config.yaml
hidden_size: 320
hidden_act: "tanh_gelu"
tie_word_embeddings: true
init_std_qkv: 0.0272
init_std_o: 0.0
init_std_up: 0.0272
optimizer: "adamw"
max_grad_norm: 1.0
warmup_steps: 235
z_loss: 0.0001
dataset: "wikipedia_en"
MLP neurons of a small language model. Each row is named by its layer, matrix (up: input weights) and neuron, and shows model dimensions 32-287. Each number is 500 + 50 x the weight over its row's rms, rounded and kept within 0 to 999. Numbers have three digits each.
After each neuron's rows, "fires on" lists the tokens most often at its 100 highest values on Wikipedia text that the model never trained on. A number after a token or word is its count.

L3.up388:442639626572440443458524413514424487493512453514510464489528495507461480525407540489445496582516598481478523568487620428555469503483502473499508526502455433377529390490536530442487590561474500584437491485543591494496501506539446512502491477533482500523453599518616593487509527456532385547512425612472566468521529484448467490535614519498399501519495498484563449503394555524484531485496603465563500471565475523408515552466479474580607558485454499463467513427495461494525351428485552510558532466488399521490469516552536472544464456597531445481458527476510444424513480442524500553497482398515459548449448527510570473557485439546563423479474438526466480496567557437508536551481409440541472532460500551519590514468449506605451491445565500362563440574509568413454487570536423
fires on: ":" 15, "s" 14, "'" 9, " football" 8, " #" 4

L4.up913:490553519441526529489474481486456536483448453512496499485424487548353514607577534425470463493556507542389501541469501362525466580525474547455350492466517554528485487508492545469616543557412506491420460517462579587521532564569435469518493540519438494462464419489470527434499621497502464527529420500507541457495506489434512524533544554499456542512492470514513452545518501473472525518541505440440579530596535511493527460444488458606391468536498432529488523451541517590514544512474525622530527490513506503506519494551429476451483515564487639533536424416472462490541482425537538602502543419498495536559494426537548482521467485432546540500443558509491546535532534487521529522471422493491498542517544508516503365571439543474419454469382500396528540450499605464382518506440444
fires on: " is" 36, "N" 25, "′" 11, " was" 5, ":" 5

L2.up618:491516535545538512632598517488537470605495451582491449481560482545500443530556478514515525490531521471478466436448541420577458473554553498481494519465504548522515409571578538488439511548586514511454450539505495485583502470435525601454502477548490481450406537525506523537475511579493451531499495444478490489618456547503480419434499432552473439528397485415499412516371535535413498464498496429457404425515455564469504530517529540472575523524486459516446517525563480473524513429476511484531466449519421549563548581573457541433468527497519468493573447354501498520440478447507492430468544485490473514536452487435471476408403460555558484528525499523578525461643506517443583540491561528405459451442406477570477490529535546608486564456475546523449367564484524407560539494578560
fires on: "le" 32, " par" 8, " number" 7, "ge" 6, "ult" 4, " record" 4

L4.up1252:444593522464509469468439476575504332420447463501559524450528510484597515508545391428514507591498497549491490499467562467440502515448442494520443446560488546466513589502513582509490463490496507471465438518470578558523449438514560454544437361463471551468500484418566514487476483570521470475509516560499599468609552469496428515534559517486507413469489546531536466498565503474531515493534511517412548484438494515470512501504484443604475435472542489560495546517534444482494497505534510572569340488546446490480505486539563470574448478449474518459592479536421546502491560563556473534479490433628403473536533511468358556424563516434516405454515423542502612503523490509519447482500477457495559370537534487568647450422519526582539438571444497487464494442595473543436496495435497
fires on: "s" 24, "os" 18, "es" 8, "omot" 6, "E" 5

L2.up909:395500465527588514578470490433498515410392495550556506500377469562505538551547467452523483487446579464479502459456461469553461529515402499527469472469559534558500562516560557545536450461479483545466469411481442520590529473514479353589371479490483544518440438436456558543485432489503528500408490406509548425525541453475447412430494503534450562519445546495433545571531485482446454527543449455539458549470496582528520515559531507450498580513518497514528504467541534683492446406585540512506504484409526431497533542549454517473476555512506446458547467519462555482478472444510482521455509459521438502541585481488497479534469482481490496492554534467511575443512499543498528501430482470488466489383586537533565439546458474535528532564507448396534440624477499463509472514497462
fires on: "os" 34, "ly" 19, "ut" 17, "ot" 8, "P" 7, "es" 4

L2.up821:515571516510543470458518457431489562533533472554409611471523469586429549517474555441488404522467575527416535550567546464511510525540501443550590639490558437508422611421547508433479478520516532570499560453563522471427479404524514457499536418493526587585515547494501474499503614574481540477555471475587543517510465512453423529581505479471511526497490403509502475475585511496467600483440524363428553535501505532456450468528530551475394534394436467437500517510485436512437449407417535501490457469493483511437407458440592510564474496509470530606429542558491494519526459504543543551456446475466476510517483526577600436595456470430595531466444518474463465486469411502525482507477598569523527532502434527536447495635463473445496497449541407386459471456386566469487495498480424
fires on: "ang" 19, "g" 16, "ag" 14, "G" 13, " Jin" 7

L4.up1071:539574664471505512609438546582522463440509470585552532519449430536502492562480490443542545531534483533469546433511577408489434534531425544535465513540411535527506523494455504486535526543573463528453478543461545543576516439483441484516475525526535490455487556479464540507446481516493527551479475513505569498516564543379498547409491651519524604523435446480527527497476545435468497540418555478492480432537492442462455592498548555488488498623448487407558471531488463469475470381552542508527467438470529476397501523520508451484480481603508563386389510542456453510440503521540462470480464498572426519580446391496563519395457522485466503423497491488553578408498494563505555564478478467527474519486511515499488391488458461445471433508432427534473482539511569340432540526539501
fires on: "." 23, "\n" 17, ";" 7, " and" 6

L2.up395:432576473538529569563551490510455467395459481494469509460416505480433460540505528469536406543412489499454477507639483494477411455593525509474525450512478552592407519469455492461583404484495562486489480528517585476527544528459514537351592467602565539466474555475556504491501459470454443535500453527619486468454593562402530513468569572502588465453509488542468354481415516526452496461444468513489479446544506503433524599531442488495498463489481482462527520454487454557504440454541463542492479551498568416398564489583421459536549580592506486464531482555399498534521441468517553498497549500527435495500570525464542540483486480481541476436425487435709530470465440521457456515406484464522500521515548563468474496505485553494448472515432542384477541517432469528531534444535487
fires on: ":" 26, "," 19, " |" 16, "o" 13, "ne" 11

L2.up658:532554562479508491493470528573488565481529465550567531529547553527478500515524496406468402490517567510448500563455574500492495538497389473480605544566539498506393522452425504448431592467475502486510501511394457501578529593541505526550477495572420532468470414521593417527566549394459433502521533364525482533487525582559557515530572517575471579476419454380555457488533500433483480509461504453521458556622531585543482540531501500527477557468461467441606471461439477502498511556589501528513580506506532517512479502425442505482490439498570495555530587566513522427454539494526539494524523499517513542466459544445498535473431473526615506510498485474499568465602490513505453532502489530459441487421487518485514479498499468409473426516568435416452438522423558475458468551544409
fires on: "ó" 19, "ú" 14, " top" 14, " Top" 8, " Major" 6

L7.up639:550453557595498566606486528488492469558545420493471481536553453457415562573558527484542543521515479512429521524541467409575481582439493498555499524520490449503577663373522489468545447520597429519523464535501523500463479457437480487522551443604516451503524482546508538441538455530506462514435444432558445382519497598513472387486534528449502565490462434555567470428516467542530491409437532435488508534503407417534414488408402486463508521489558533437550511484522456527441511485512496558491505426526483497541406589425437427491502403530478536510436476537574465643494516578488484451571420493474540416479508483430570523522472528451544541575531614417502538475415525456514541526499486492573485510494415433513508399583443597510493546459460445537509475548523547456546473532503472
fires on: "." 25, "(" 18, "\\" 14, " (" 7, "–" 7

L2.up187:446449463630548483499557491386596442441553570567582487473493582484505513482436536479470501512442456582422398469462524524448517430514482479545557438616472524457511494497489495523640496538564503597467430553439489473483504525487454498451447382527527508489527568494528486476499471555435440524491524509482512409519499538503543403482564598512427539445468407515535446436418543527433450528468552460422477428544529459519451483494402369487489503474494510481515442513494496478540417529553521520560465419476467529540507508556475530534449551512518614524552540408465519481571516462551486462490597526547427508510470448510546450494420522602519518487456581434453480475677446444497491532487539462548561517519565543494507457616441535567530490502495523490421480519536506410522621581538524
fires on: "de" 70, " Title" 9, "face" 4

L3.up1196:435561535522576473516543449497504413452472382564575523553472458586530556481560458506474494461452499523441569549559487511481491460560453544433589513572537572434498506407520488509557486519573480564516573436491502481459480440518511501478366506501518554500447487440547565404424495517581549441550534504517456413474559520384447513492563554420499592513541473444458518497479528532418496535488495507485425554481487446514454567575502411506514450520463399527526448511494520541571453455516435513436484514484586491427568447597517408514482497535567444511579382459465479453554485606562476526504553532572415485535463485479495537511460504462534534500486517470490532501477500522552501551433547487499558486495537633548559413630482485498496515542448486465474404569422471447418507543478497
fires on: "re" 36, "é" 20, "es" 13, "e" 12, "os" 9, " de" 5

L2.up429:463577513551519461557537531528501522504485498548601555534383527480477565621504445485490535425445432519408478638531522479478493516540462466491521506509607478442452596381451448460589397583470492515532432381508463525557451566493487509554556417490505502496589496464511460526413542537463424555509539547517457472519555461488502554604510484469532539570503418539486464539558579524544476484445486393491494446467542412456521479446480507492479551507416493505432464567508473549508495499576488533505502511527500474460572469466432495503506537482591419573453499509544411459438533473464542593463502487446479432555464477436497506572511458407495604568438554452501530492509469568452492547481463521512535456457462559494516572563428475426518527437396507452501506475425536529524485491449468
fires on: "g" 22, "ang" 13, "ng" 8, "imi" 6, "un" 4

L3.up777:503489490491650501510479405451465554496424491510466490536413451591477526525571540488493489506513550501466525555516552476474480542436472527467537435570473531489513430518482490541608399519534492477478427426509518552577489521378439472526494504490502506438512502374532530550560455649452390552448445533449464561551484529470482512529529477472518473490391488561490482434453597527465458544526590434535449474522490521540391488421549524530605531535442555366518549472499486569502506521508521495508523518585559547480550583440497483503396544496475554548428429564567527405569486423525603419415476520474504555562496386507522448540475446460473552467486558456493556533485476522453435502458378597525444524472537549438659558484447585448525462490496560471551506578510518468523527466569491
fires on: "l" 35, " Al" 19, "ab" 7, "al" 5, "B" 5, " Ar" 5

L3.up531:521564558488579453581431573508538493495511520474503514497488364508486504485496503486497468488486529495457395522514475460503568448497422528455385511458492413523567575510499512494617492472513549474467474467555488559581486511514508455573500445532558517526504597454509581512554458562653468502491441482486466513486534482418483535540439500529514444435359443483427466559456602420458488515492582443434482464585579489540535500445520574641545418476453530620454471504479493457509538446507481526505533488494454462453624521478446515515456486508571492540418521542547478467497495438479475519466535484508494522484486347495540413458468443545582518512510526549544471479563485460562505576529402446473650510452587522502542501407523510449500455503436504474461550505465515504467523543509511
fires on: " w" 19, " al" 18, " h" 15, " el" 11, " l" 5

L7.up1113:485528503416581554572431427549517421378473540581461465400400382552520523607476568522473522462528521459496470544479503489562533635466512481447535458519430504554568483488500599465491450483547561530493474452514519435474531478467498502518463448487516497393504511468519526443508495514571467508475464578522652562526525463477468530432535493567601518526439497529531515516531572463576493470485506541548381519437407413471442486530617461509537555536560571424404529490507520528469503436508578520476456477523576506453495493494560493446416493502476530473467516531538502555468530529521484481441481451476546557527517473551532422464521453543488416509466572466532515513532473488516504523485479554513490497435526492440607365623494451499553426594531471480510533501542501540494475499460486
fires on: "\n" 36, " Di" 9, "." 8, "–" 8, " He" 7, "S" 5

L3.up163:525587585504538512614450508535487511489431446548484498483481473549463468555473447427470463561458508399501519519601531440501416585571499533495543504582449528591457466506484472510516401514547525473504498486600512526523557422492438487494488514591493531545564623447499490496526551521555445555531412492605536543474654538443529510483633547493519574473444428533542414503462568553465369515403550489452481451420519516486436548418484499514540483610480516445515447487486431499514488462515525504498495517462535451432504432522547382475457422599494484428441478573422474441480481468590619481546547510508459549581498494504571514458466473516509480450423533414518509538532520578472468597405509523553510562530501582457470421500348504516427463452477513465428449508472531497519490521501503
fires on: "," 35, "'" 17, "/" 5

L4.up1024:555565592542496411510436565533466423440529492604605460495481491553492482591486492427532449537409575472477545484510512445507442474553515477522414486505491511603467503483533574462491476505496529572457449564582540550554480493526467541504522499553441528516484513473592560472502530490585439590622471445540604433432585483445472505553557499491449527456478512548496504502394470421502497511507545472441489488546526493354496507480509437476489464507542459478492509489542445547631449409494553531463512473549485493479493557622572408469494476632529510519518515389429462502525509463568514466520445509559453527592493463527570497516439501457427476432407489554527659389516490484482565634522508447590480510555552509544556416513388465430386490472474439454540512441473523561495470518526483
fires on: " |" 57, ":" 6, " place" 5, " made" 4

L2.up1134:392447525517502514564413504577518485489493449478510505449455460536462554605498486446448523522549469473539392479556537444487520500479442484423551545488557481614501493533446489571570427443527565515557463443540528490589456522426527523479545504550501450486495556466456457585490487559576508469453434544562515542483473555483368508443510426434567540586493480452554532491496534523488513560432547370488478496440481437513547565540520533534599571485540522438485467511453555462507434516580546565517520508522508528500555532550459370476527459537595543530547559465514467454503540450509481445430485473437599411522456399508431426462494543477446589538491502441471571508488559519545427482501538499545491488442531463433556484537492525466545575462414533465487497572569441548451534597484517
fires on: "em" 19, "bo" 19, "B" 13, "ab" 6, " tw" 6

L4.up362:496676468514514460426480570435535470525497459532516490540530544591508598442582478465403482468404640500513452550533633459514474492527524524519527499464430527544464466422569453477553453607437531498425515473545478571582491527492484511527507461569483570534494457484635501425593479524501523511579483465559471438510515432474490554459473499466504600543492462508514455572564504505380467525550543470488514532569615396459512511495466470554457465542455469481514471504460461480524474483582549499483509472524485451490512515545492490418475446546480418467492511434531453391544504485565518467513496479547365507559506421511587450479425557467443508519480447401521543465498506461571467521597400518420578493507515597523519383502462491467503515430457530419516521557504487548505464481564485
fires on: " was" 24, " place" 16, " in" 16, ":" 15, " is" 10, " died" 6

L7.up1:505504560416519507600514475529491472454420462520516455455488444439546472519505471514529559514510517518547429554591499536426540489465428434425477509530561522624476393519430556492579483523465467528464474518511534590445441516538497413538472509558528448467405524507519541528468418501665480555582423560505495511497552456532480527513570471453431503521514505519481469524435478450540485591573502497515475451482472444475405460601483411412482456610476402448490424479615449472470563461592592545494457498485560450415467525537476450527468518536630437464503460544521554486475405457453458397486461535552533475487461503504703457517536523475505498474510531461543467482553523521551540557435462455503557543398511552532536517447480572432552497564478466512492545530513493448475528563551464
fires on: " as" 27, "r" 22, "t" 10, "n" 9, "l" 8, "'" 7

L3.up656:552504493525566476450499576536610481442464539448434538478508506547444516499516558516531526552504517508492468553503408499461588522491572540536514506406410503598447477476461486496441437442479417580453516511573527519450568503457409548508442517487479500549485468464540503565356547450624538441505488490528468427450463485464526444531498567486566528533529487530464448519486536449402549643412531560532494474541534439496488487389483420436382516515500515513594511526505540534465479581463490424550446514515544410530625541472455446449487494516450506562401490449522434529557517531461575447440500574454534495513484504521438525492450379495530462511505547480516455431454523593503473428506578538550458563514577442468528494551477516467466481539430468500555587565490476489494543458449545
fires on: "." 25, " for" 8, "phi" 6, "rove" 6, "ly" 5, "ine" 4

L2.up1106:540499493501490397437470545481481547548454444556531479579473513550393548478475550496461479393459634471453479581574526514512573510526454459530500544576476490477452529483509521455506503538480560556418494540543503522450447514518424590464529520562557511538495538518558498550538565505522455526573524546451522397461504539477530518485513556439446510460464445531521486573540479494542503437565600507552394601590503464500480539525582556588518488575539496395512529504536435470582465440531588569540585408507442497448438487459491510547397476536603519592484523443540522416519504391519492652419515478581421568565425501465582454536491436530590459445395461456497460509505480449534509590411442428546484504486582516488518405482506493547472508479452512441516485460453492530428408551404584
fires on: " place" 27, "'" 11, ":" 8, " time" 4, " Time" 4

L7.up459:532527499468533495496372547494508515424505405490543613606435428489548456455552471467433560511425503465433501554397574431534554537409475463547434460487506498489576489510501566539553458507634527475438430502547592496615507449507492456533525492656524536465444460489552478480473518466510433571503455541460511465541556516467474466524582511479421471557425407529606479449535545459435414556563555402510486498466488461446478556472419531490475482498501520487579479530590435492550573456435507543489531519535471549514497522540513495492384493523461479409484449552477484486535454413516478574536477509569436578580397486442468536521548566401520479553529559413485516553504566525508549540540503501469463495507500559514565410543401534482450514437472518473490444523566456522494455569534502
fires on: "." 55, "," 43

L3.up1041:531488521500479453501529442505425528518532509487554575561515485598485499533538403503408462470489512552425552513504503473552574473480479522528490523532422517493445452495421523468462467523502665460512460487466498493480508485482415600556496466612473596392515549539516454509455518472564474550586525600574452439500482525547492485499495435487435570506490498487433555502440619491614553472448626479594442441667554424404523475457432477455527468559479517515531466512460502507580452468451513534497504477542461474470540555579487501453503537545480494520463486473509497604638538442494575582498490532484509487489513534496500414497537490412529521536451491490565504510607486358506542513428491513541478441469499611495575445543481457495537489486467500509473449488469547511458454502477506
fires on: " over" 39, "in" 9, "ter" 7, " a" 7, " signed" 4

L4.up740:525556481547513639548488431489519516510447431563516530450497480516471487523562457515521426521382489531396584587526521492511486581497526515505549483519526452593460416444499524509560455515520474513501549509515547589452538505503455478415529461554502560609565496435560584529570560515549451532527381468570469504416596561511515502550470495483504580511487491507487486490474510597482429492509452446442473505622580438398433480491415480504485479544502506541553509480573537590505432460567517556458481496430498420485476502596369390481486468588461574473495536495474426522532467519560520513457493493478350524614481486518503451522420473493585398456450596505536515466470523558386549615457488523585509562509539501606503437524461531470364491570480451424519448493490527508525477512495466
fires on: "," 70, " |" 12, ":" 8, " and" 5

L2.up504:508592549507554527587441521614434468436513484526606492553414561496520459501551462511476531512463570440478505444474487524494480481564439511500440489601512554527504549499578543529617568476551548581361470464520531421446516413489465494523505418481430497458519487508588510403478506568536508528496563446435600479445516472438438423472573536496414451420420503494481519573536529469459440471575546403500458504458385546434490532472512485479497449575523462493463530524517426619494460497537493468486405479485519485519488497525513479522479464511448526529529469498439443506535508466497472503432556489537418539531536561485426507424502483554538402409419488501530552510430502523468495479429485435460514469497519527617509384655448603524538458563423511443533433541524422479614501558436481
fires on: "ation" 16, "es" 13, "ates" 11, " points" 9, "ations" 7, "os" 7

L4.up742:520576476499541583494581448512562439493474504554562517422563520543509615493531424460510502468469551570492480512506563516516552555543459636619494423424447489509512428459520533533497469517436469630479525452448532418454560505414457513445492407542444530536591556493524613508500549456526597514608471505530522514509522490486390489527496595513503569476483607542522467550343525488465465484531541538528457489421513460521504486516481462404459423534468540380549478411504505496480457473555538462473506446532509597459499522502501504439458500548581475524429475555469495444596501501513597499505454460452480497533440484455526469425456535503472339472486487587538527347560605481510525431475445550498457508530505468448500471530518558397474460437430609478495536470461483519504443571557438
fires on: " was" 17, " 18" 16, " |" 9, " 17" 9, " born" 9, "S" 4

L2.up585:505522549529540554621463497503473535404469450489450534479492449437428467505474514479486432544480495484466533573544529435458454498589558539432550510510436549521400487559503490471509381470495567434470438494510528519513543472489516473407592481624573508554583622490516515433532571530546436493549458539618461464451601526470479541467609556514532559475453417486517373452496505540470491498445579538495495498471551484486444585561478498472478508532511519458509510448491440598516487426500612479409525503494489451389490482577491394468510540540498495488489516541440523494494485531480521500528590488509445503558548536466543498464421480489613467429374501469624557518513516590490471595399444544578518556529447597466487404505396517502494451506496503393385495508507508520473490507506566
fires on: "," 52, ":" 19, " 1" 8, "." 7

L7.up199:470423516524502577504505516519488536494429583523486541404512493423497480460512505457556547476450399456489562564544513552512537538534401506455459474546554481526482446538365495569516522470487475547519596523491501544447545460483520380472470492544511541560525553441521514517464511490626473513537455373576519533463466575515441469442415459585570500530439511509494519564437507522548445534462465533455430542496554527521527552523439360454490503575436519507472502524556527574442535491562588535463420501453508507495467442561509499502474483499508549418480471487474509480436511496605579621422384569490513393657454480485616412476472454507540442554396535504562504552455406481508472552444476452513572505555518622553505407498528515436525532519524513484504475485473450457522523520465481
fires on: " a" 59, "V" 5, " as" 4

L3.up1200:520562508528491472511509533421513472543527417565500526523518457504533464499621433500510584422416532528539385477527456498413441421482547527510424494461407428471483510535504377460558554541483503493438519461537500485422527513457420507461415429499461499495466534508466522535471515494598493507502540483514400487441498478410430554524484514491452523530507514506470424508543492559549493487555580442478485481562509465490509612455431496551418489462543572571465527563544383490530427496532570546516398464501542545425596558429436510484553492536383532505505530517538501510465451334479459480592470563492476550528455552478474468500442512517580549499503513558464490416480528547454484497550396475523636505426605501489438483546499510584609535577542507362507507426434494539547557467447535
fires on: " h" 36, " l" 13, "ida" 6, " tr" 5, " ra" 5

L2.up1111:537558454632548476590423433526558583473418446555494520483489512484464437515464429479511470580486507497458563510585532414515373483527564534471508509539498481473415464445524492492509429532495580460442468487530512409510558438479510443415620466545580466557523641470548485427471578558528430582493472533606489527475516499429458523390562545498550583447468450526465368492508524521486431504450520476503506507508482496459438538458541512490449495459510506487527462483568451605509404426534510577465473457446547414474534472518475442598511525536567524448507521486450517486536459479547559489503520444526493433578600495457455515460479454498550439445395467460636512464538482568519529602461493493495523542509469533444478479550427523445493519523490561416437520494437477542506563435468487
fires on: "/" 27, "–" 17, "g" 6, " of" 5

L2.up664:556538498558537523515643492551515591526498466445531582507522527564429538504523587493439446399542524445430501524539552526565461446426479536516470577554465515547510472440518426510529539499485436445488577463455542533532405472492411565506521514535552428511435417529446555432508535524449457528548444489524452435435494488470481479538508541528507561403459502516484501503554558622490508465500445509480420494526523374422524468446447558581453560543542427453538496533472559492536512394445601587548531462438578487496597523516438516515517572575556486381488485464456499511496511538481549492413570486449496594471373433466532448466464547536531569460448468453496510496526547497448466580409536427561432514518490507532477492573444612567438430459458442504505518393507586427498509472496502
fires on: " comp" 21, " exp" 12, " opp" 10, "col" 8, " Dep" 7, " Exp" 7

L4.up605:441528441474560512509551588449554463468559472464511515484465436470512526515516431423482458518430475572535490452497490479515550519519544561561601521444425478491500408412600437421471590489570614507559529440541440499479587519493537404439507521525515548502507535497593540417486489428546452432499442527522491415532545507542446518431499537478481508484483546495494532557522552490471511549424530473478487433444512494417510564472491399557476552524470529500474458470432424540503493497517528468492377559419594530500526584472504444522487543478543469481497398586514475536374528568498512499495469491494443382521611439322516529510418510483538487477470585510509572559496420522423564449534560482514624516452560549505515419443460482517447469507526599464401405529454625544589496493538520
fires on: " role" 13, " season" 12, " 978" 10, " career" 9, " joined" 8, " from" 7

L4.up22:534604502499605488517516520527527438412441551520480477508427489484465542558567507423433448465455557477457481519427564408546494551541370512492445472528476514567457433519448474475517474537456571488450478467478638474580527523593460385561554479537482582409518504395506530424537572577568455454576499532551586460552565520513477423481515583454536553461463498493496441546510558532479517469508509475427505493520555520498477503382459423519423470554457570569540428557517488505525624498469544458606487457495471493491511446542530486533488501523549560486511447437468470511457498473545580516391530358502369453491493449577576494565448527532544488529482462405495528518546554478490489539460430511486488531535522541510489386545467512489361494459431571467497463426539548495522491476499372
fires on: "°" 27, "′" 21, "N" 18, "S" 7, "H" 4

L7.up1038:522557486531603538589463553412477512503426419492539564496451449523550550538517450454475458513500534457325477469562502464519574566485481506502496495586466567549530429534522541424494364506596462534417388526501544530578519435470426437556518474568480471440452523462521609513507582544533455522578427567588546478559577491465495384501581472492520518449386439438490469487575571534456479534480510455547471459527482500446439527364475519581473392567540483465573466466496477512561501430505530481525505499513508524451554554517554431515392473589513510466478443476509510432498459503463501483498475536543397501501516443515502523507521455408517508513461473433514567527538498530499512460470494527523453480397528512564512445504396477475522470532449480468424422534452563439471485584450508
fires on: "." 45, "," 39, " |" 6, "°" 4

L3.up1151:512481408545560511496517493478545550455409559580594495547531508522561482470457553469527444459386480488436482463507502560589509457472563534462444459537555490483516451489592546513469488480495505470455461493409496424456559431442481506416581411451507451483517556448586548495518510497524491468468555518442528502459441489535504442557521477542521434562489542596576509467474482420479474525482544475423439457491480521555407474500461589556553435503508486509478508506462502531534460470516513437529503447459479484497498556507571576567437568503483477467361430454463586455572512459590534504501492547615490552501434450440583391558507530491565487473493474571578452510444408528531575512470486557488487420510583499637536504523562539533374495504406538483420457500500421496504540412604413
fires on: "ce" 19, " Cam" 16, "ze" 9, "ent" 7, " Barb" 5

L2.up179:500528502473537484498544601473504512506477500487535594501498509486495519538576528539457437496442541539464469522457535461505490494502494573437445548585507525482493522491397555476474405553463458434436624501600557530449465573447519512491573449512462463575493498535549514534488598575591459527591510463473480493520538569499582532435404623459466500422510462622440485521504508497434439469447571475379509557531589434496554535432444521585521477598534502558501537480461468613570521482574539473589608527528456463437558452493481508495428537514466613469553502535455405544524467442466516485465536547490387588573506500512574505546500433488596468487504475519457465549486477487473483503435534542576471501536528425439513392533456474503438432418477423474626489477484499466437402534441513
fires on: " World" 13, " place" 11, "o" 10, "n" 9, " Je" 7, "'" 7

L7.up9:499552517573454649553535557449516531546547401509443588396543540442448491483515401499505502532475531494449571584504598578488506579548517472534559508437421480574472532510508552485562429538546514518408495492498521591522549571405548532509440405555522550546545560519524475454518552545528491466540518450523479508440516532515429533510471625535475524565461456612587473505409609494494481438500512539515462523549587438505409463495487409473495424502411447566525451492490466544486432440562614549458491476467512533478525495533458438500485443474458417469393530577493519528464573591529498474460553534451508528444461557517534458492474554454492451474434514361512572485559606506494490537460492548485557511588479534465518439586483557413447520448493478505470459443419558512530476501532493
fires on: " (" 26, " 17" 12, " 18" 10, "18" 5

L3.up263:495561545458546518475460509563522507506417500507516491430500611533534519443533453473423543569456512474493513473504595457594579407471546505496601494539434508458470460456518582475439467617520457436530563435467576449547480483483452505625513484577555536488608555388627541524475544534555498498533445536513536462558550481509439445528521485502539511449528506535520471491496525474469490445469591521522491481573551467476505472556424505509593526534497484482524613489580559505553457479502553522503494435531487492440519511476489508449379448494551466507420525475521405490518478450479482496461474503476544444460536479504458516511517445489468369392473460499500486483557536483412458527427475510581615424498561580597575435577475443460444417529412499438510478524501458521457449586507473
fires on: ")" 35, "ter" 17, "er" 14, "in" 7, " Park" 7

L2.up866:500604473515561471520441591430508501544438473526573467472408533502405514440451449426476480571481507398474510520546530447545488461563500523454531508512463415539565401494506567454592508516522503542467458466510535510596584493494483526424523491542502566494471485491580620407551503412527433516623487443435515407478484580479396539462488548458533486395454462498529485465583454461385524470446482424431495526628470473547505541518500551496519514506509543523576532448521509528527423533571594512455499400517439497515526499530490542452496408492508585466464542469504471510464517529538530498429449457524457543623473496542534472520461559478455425507530486514549448573479494540477498585532438405565476524409483498642482467501413541465363500532514529392440461570512582569581436497499509
fires on: "ma" 13, "ica" 10, "ena" 10, "a" 8, "via" 7, "ia" 7

L4.up916:465546512456519536515499446486548514503484452507610475418369356494473472458599405577542497511463504453514573501490639451456500481521494511488476474577540517540463492370418572548485347585638543490544529496499464559491527512555481568473502476492443526498536426533521487571491438547524430525485540480464438456517540564517514558478508467574516502477440502518492529498468529501455440526570432569474548506484568505413487501530487554429568485574442468501462547474529517579530480565501537452502467530484457473478540540576478513580494487508610510449511505375546484396470538512509405496399518524619464371549501509529429557517513590395382536492474498521501384477578621504421491506513436527458484477492488453417532445439522559489488453464527449535473519539521597481485548548500470
fires on: "il" 24, "r" 14, "ure" 8, "ur" 7, "age" 4

L3.up379:543485611592436522533510554519556442444440508509608546552507407500447487506504453514502495602454480448479443543538634415620472468492440496461536521601482349459530508435480462467476541476543428418481443452470536454441479533524504450434472456485460531569479532502531472506525538550518423467504448457429475462524549517540517472512461577440456516483431558474573443527562460475502437484551535471563518513430530404468543598497502456553548496501525493534563411499592458578546511434484528518500588533491491464511528460577492390521437499553565527508418566537509404478405432505508421571565527511540469451554447482429546429576486483607524484526465545517497512521534588472467562568453496468536532481457528510546477501528453560408494492531451526502453578533505527446509493515516373
fires on: "v" 27, "ka" 16, "ko" 11, "ki" 8, "á" 5, "ska" 4

L3.up395:461554507559481420565519522508516538551462474544592495448497421470490577480463510556524527533485504419518554463459489479550427492504460494525419507608532562467424536435496539443563469586501468597403534488429452463511510638508467486469478467490501491479491485485523551398434561535570413618588424533486542402567592476438556490503475526565473547494457507564501445466478480531415517527485578446592442499450489510388471493464489465487565462570500469494514488512463579463551510405414482596557447505496431434478496537613484491514444566476483441436534499577507433544571475522486593548459477516550522451479504544580542490555526492487541466463535539470435577523567522507503585518469493470479492428385495527503569525540423406527511442484497494475526529529518590378496458565496512
fires on: "ta" 39, "ma" 9, "ita" 7, "UN" 6, "ora" 5, "oma" 5

L2.up566:415460547541502583526598525441543480519501406559515465415478479523483484647583482523549440526558507533480499532422503487525435527517479562549532520616476453404455492518545507531489494540482446518422562527500520531518651486525477454473481473534526518418486440515487498508499489476494468486484435511420566520589519519489475497534457452487499539456429503408552504423434532479419487510528525476430563363532441572493444507457540553432557572516556515531543495433391544510537491578507557534572492485439402522608497501506463453446446491519542532452480397424376486470466536450519490404434519484495515565534430519582455507500500509487485522480562445421474477414579658462565477498459503510610615474515503492472449492597498526566523493550413510532461440519507505439542592543545433
fires on: "te" 65, "tic" 23, "de" 8, "ken" 4

L3.up126:554579521533565462511395441418531468418558518608498529548522449556467485530459461529506407483433512553455565527534546461453403644530495526538549604471467480498454494431562540464499420572519448492513496530521574489507505506494478518474487482509518594612467534407612558492533572478571436502522445417547500476549516541519546545485498487548432528523428483514470492495538554610468459535549542455471488494547456434449454497536500554507500534514509417525553496413498501534538388451511474506500550417425578442530543509519418402544499507493430444463458482499473477495541483577531497481502494491524465562583499483454602460503482523542542380552474505483521455429467506613438489592428539598526560526548568512559463453483459577496412495482579532536501461546431514473576491481479403
fires on: "." 33, " |" 28, ")" 18, "," 5, "}" 4

L3.up578:578519487487536493491507503482585472475473460527436491512588512484461518458493569433493545573590537485426417568536446417515514551568534585543529487449516427582476553443514466431482480466472462572397482485523570510462504494476455545465466464494450514559559508481521494500579597485557501556548482399543545529443564483499420441575496520442566525487453516508458433559611552472451523469426453513600479472550514459487478573529587535464432494513555462430608477399575505451498549525516507402493471425543493515493535530462546518387466426501417546505495561457455485597449457564528546426576535511413478499479346453520536405382430477548510352437411514525519477508493498564521447519512490526549500562522500435588501497476428518456404463477496545403591542476412533476568508522510521
fires on: "." 57, "pp" 6, "phi" 5, "eter" 4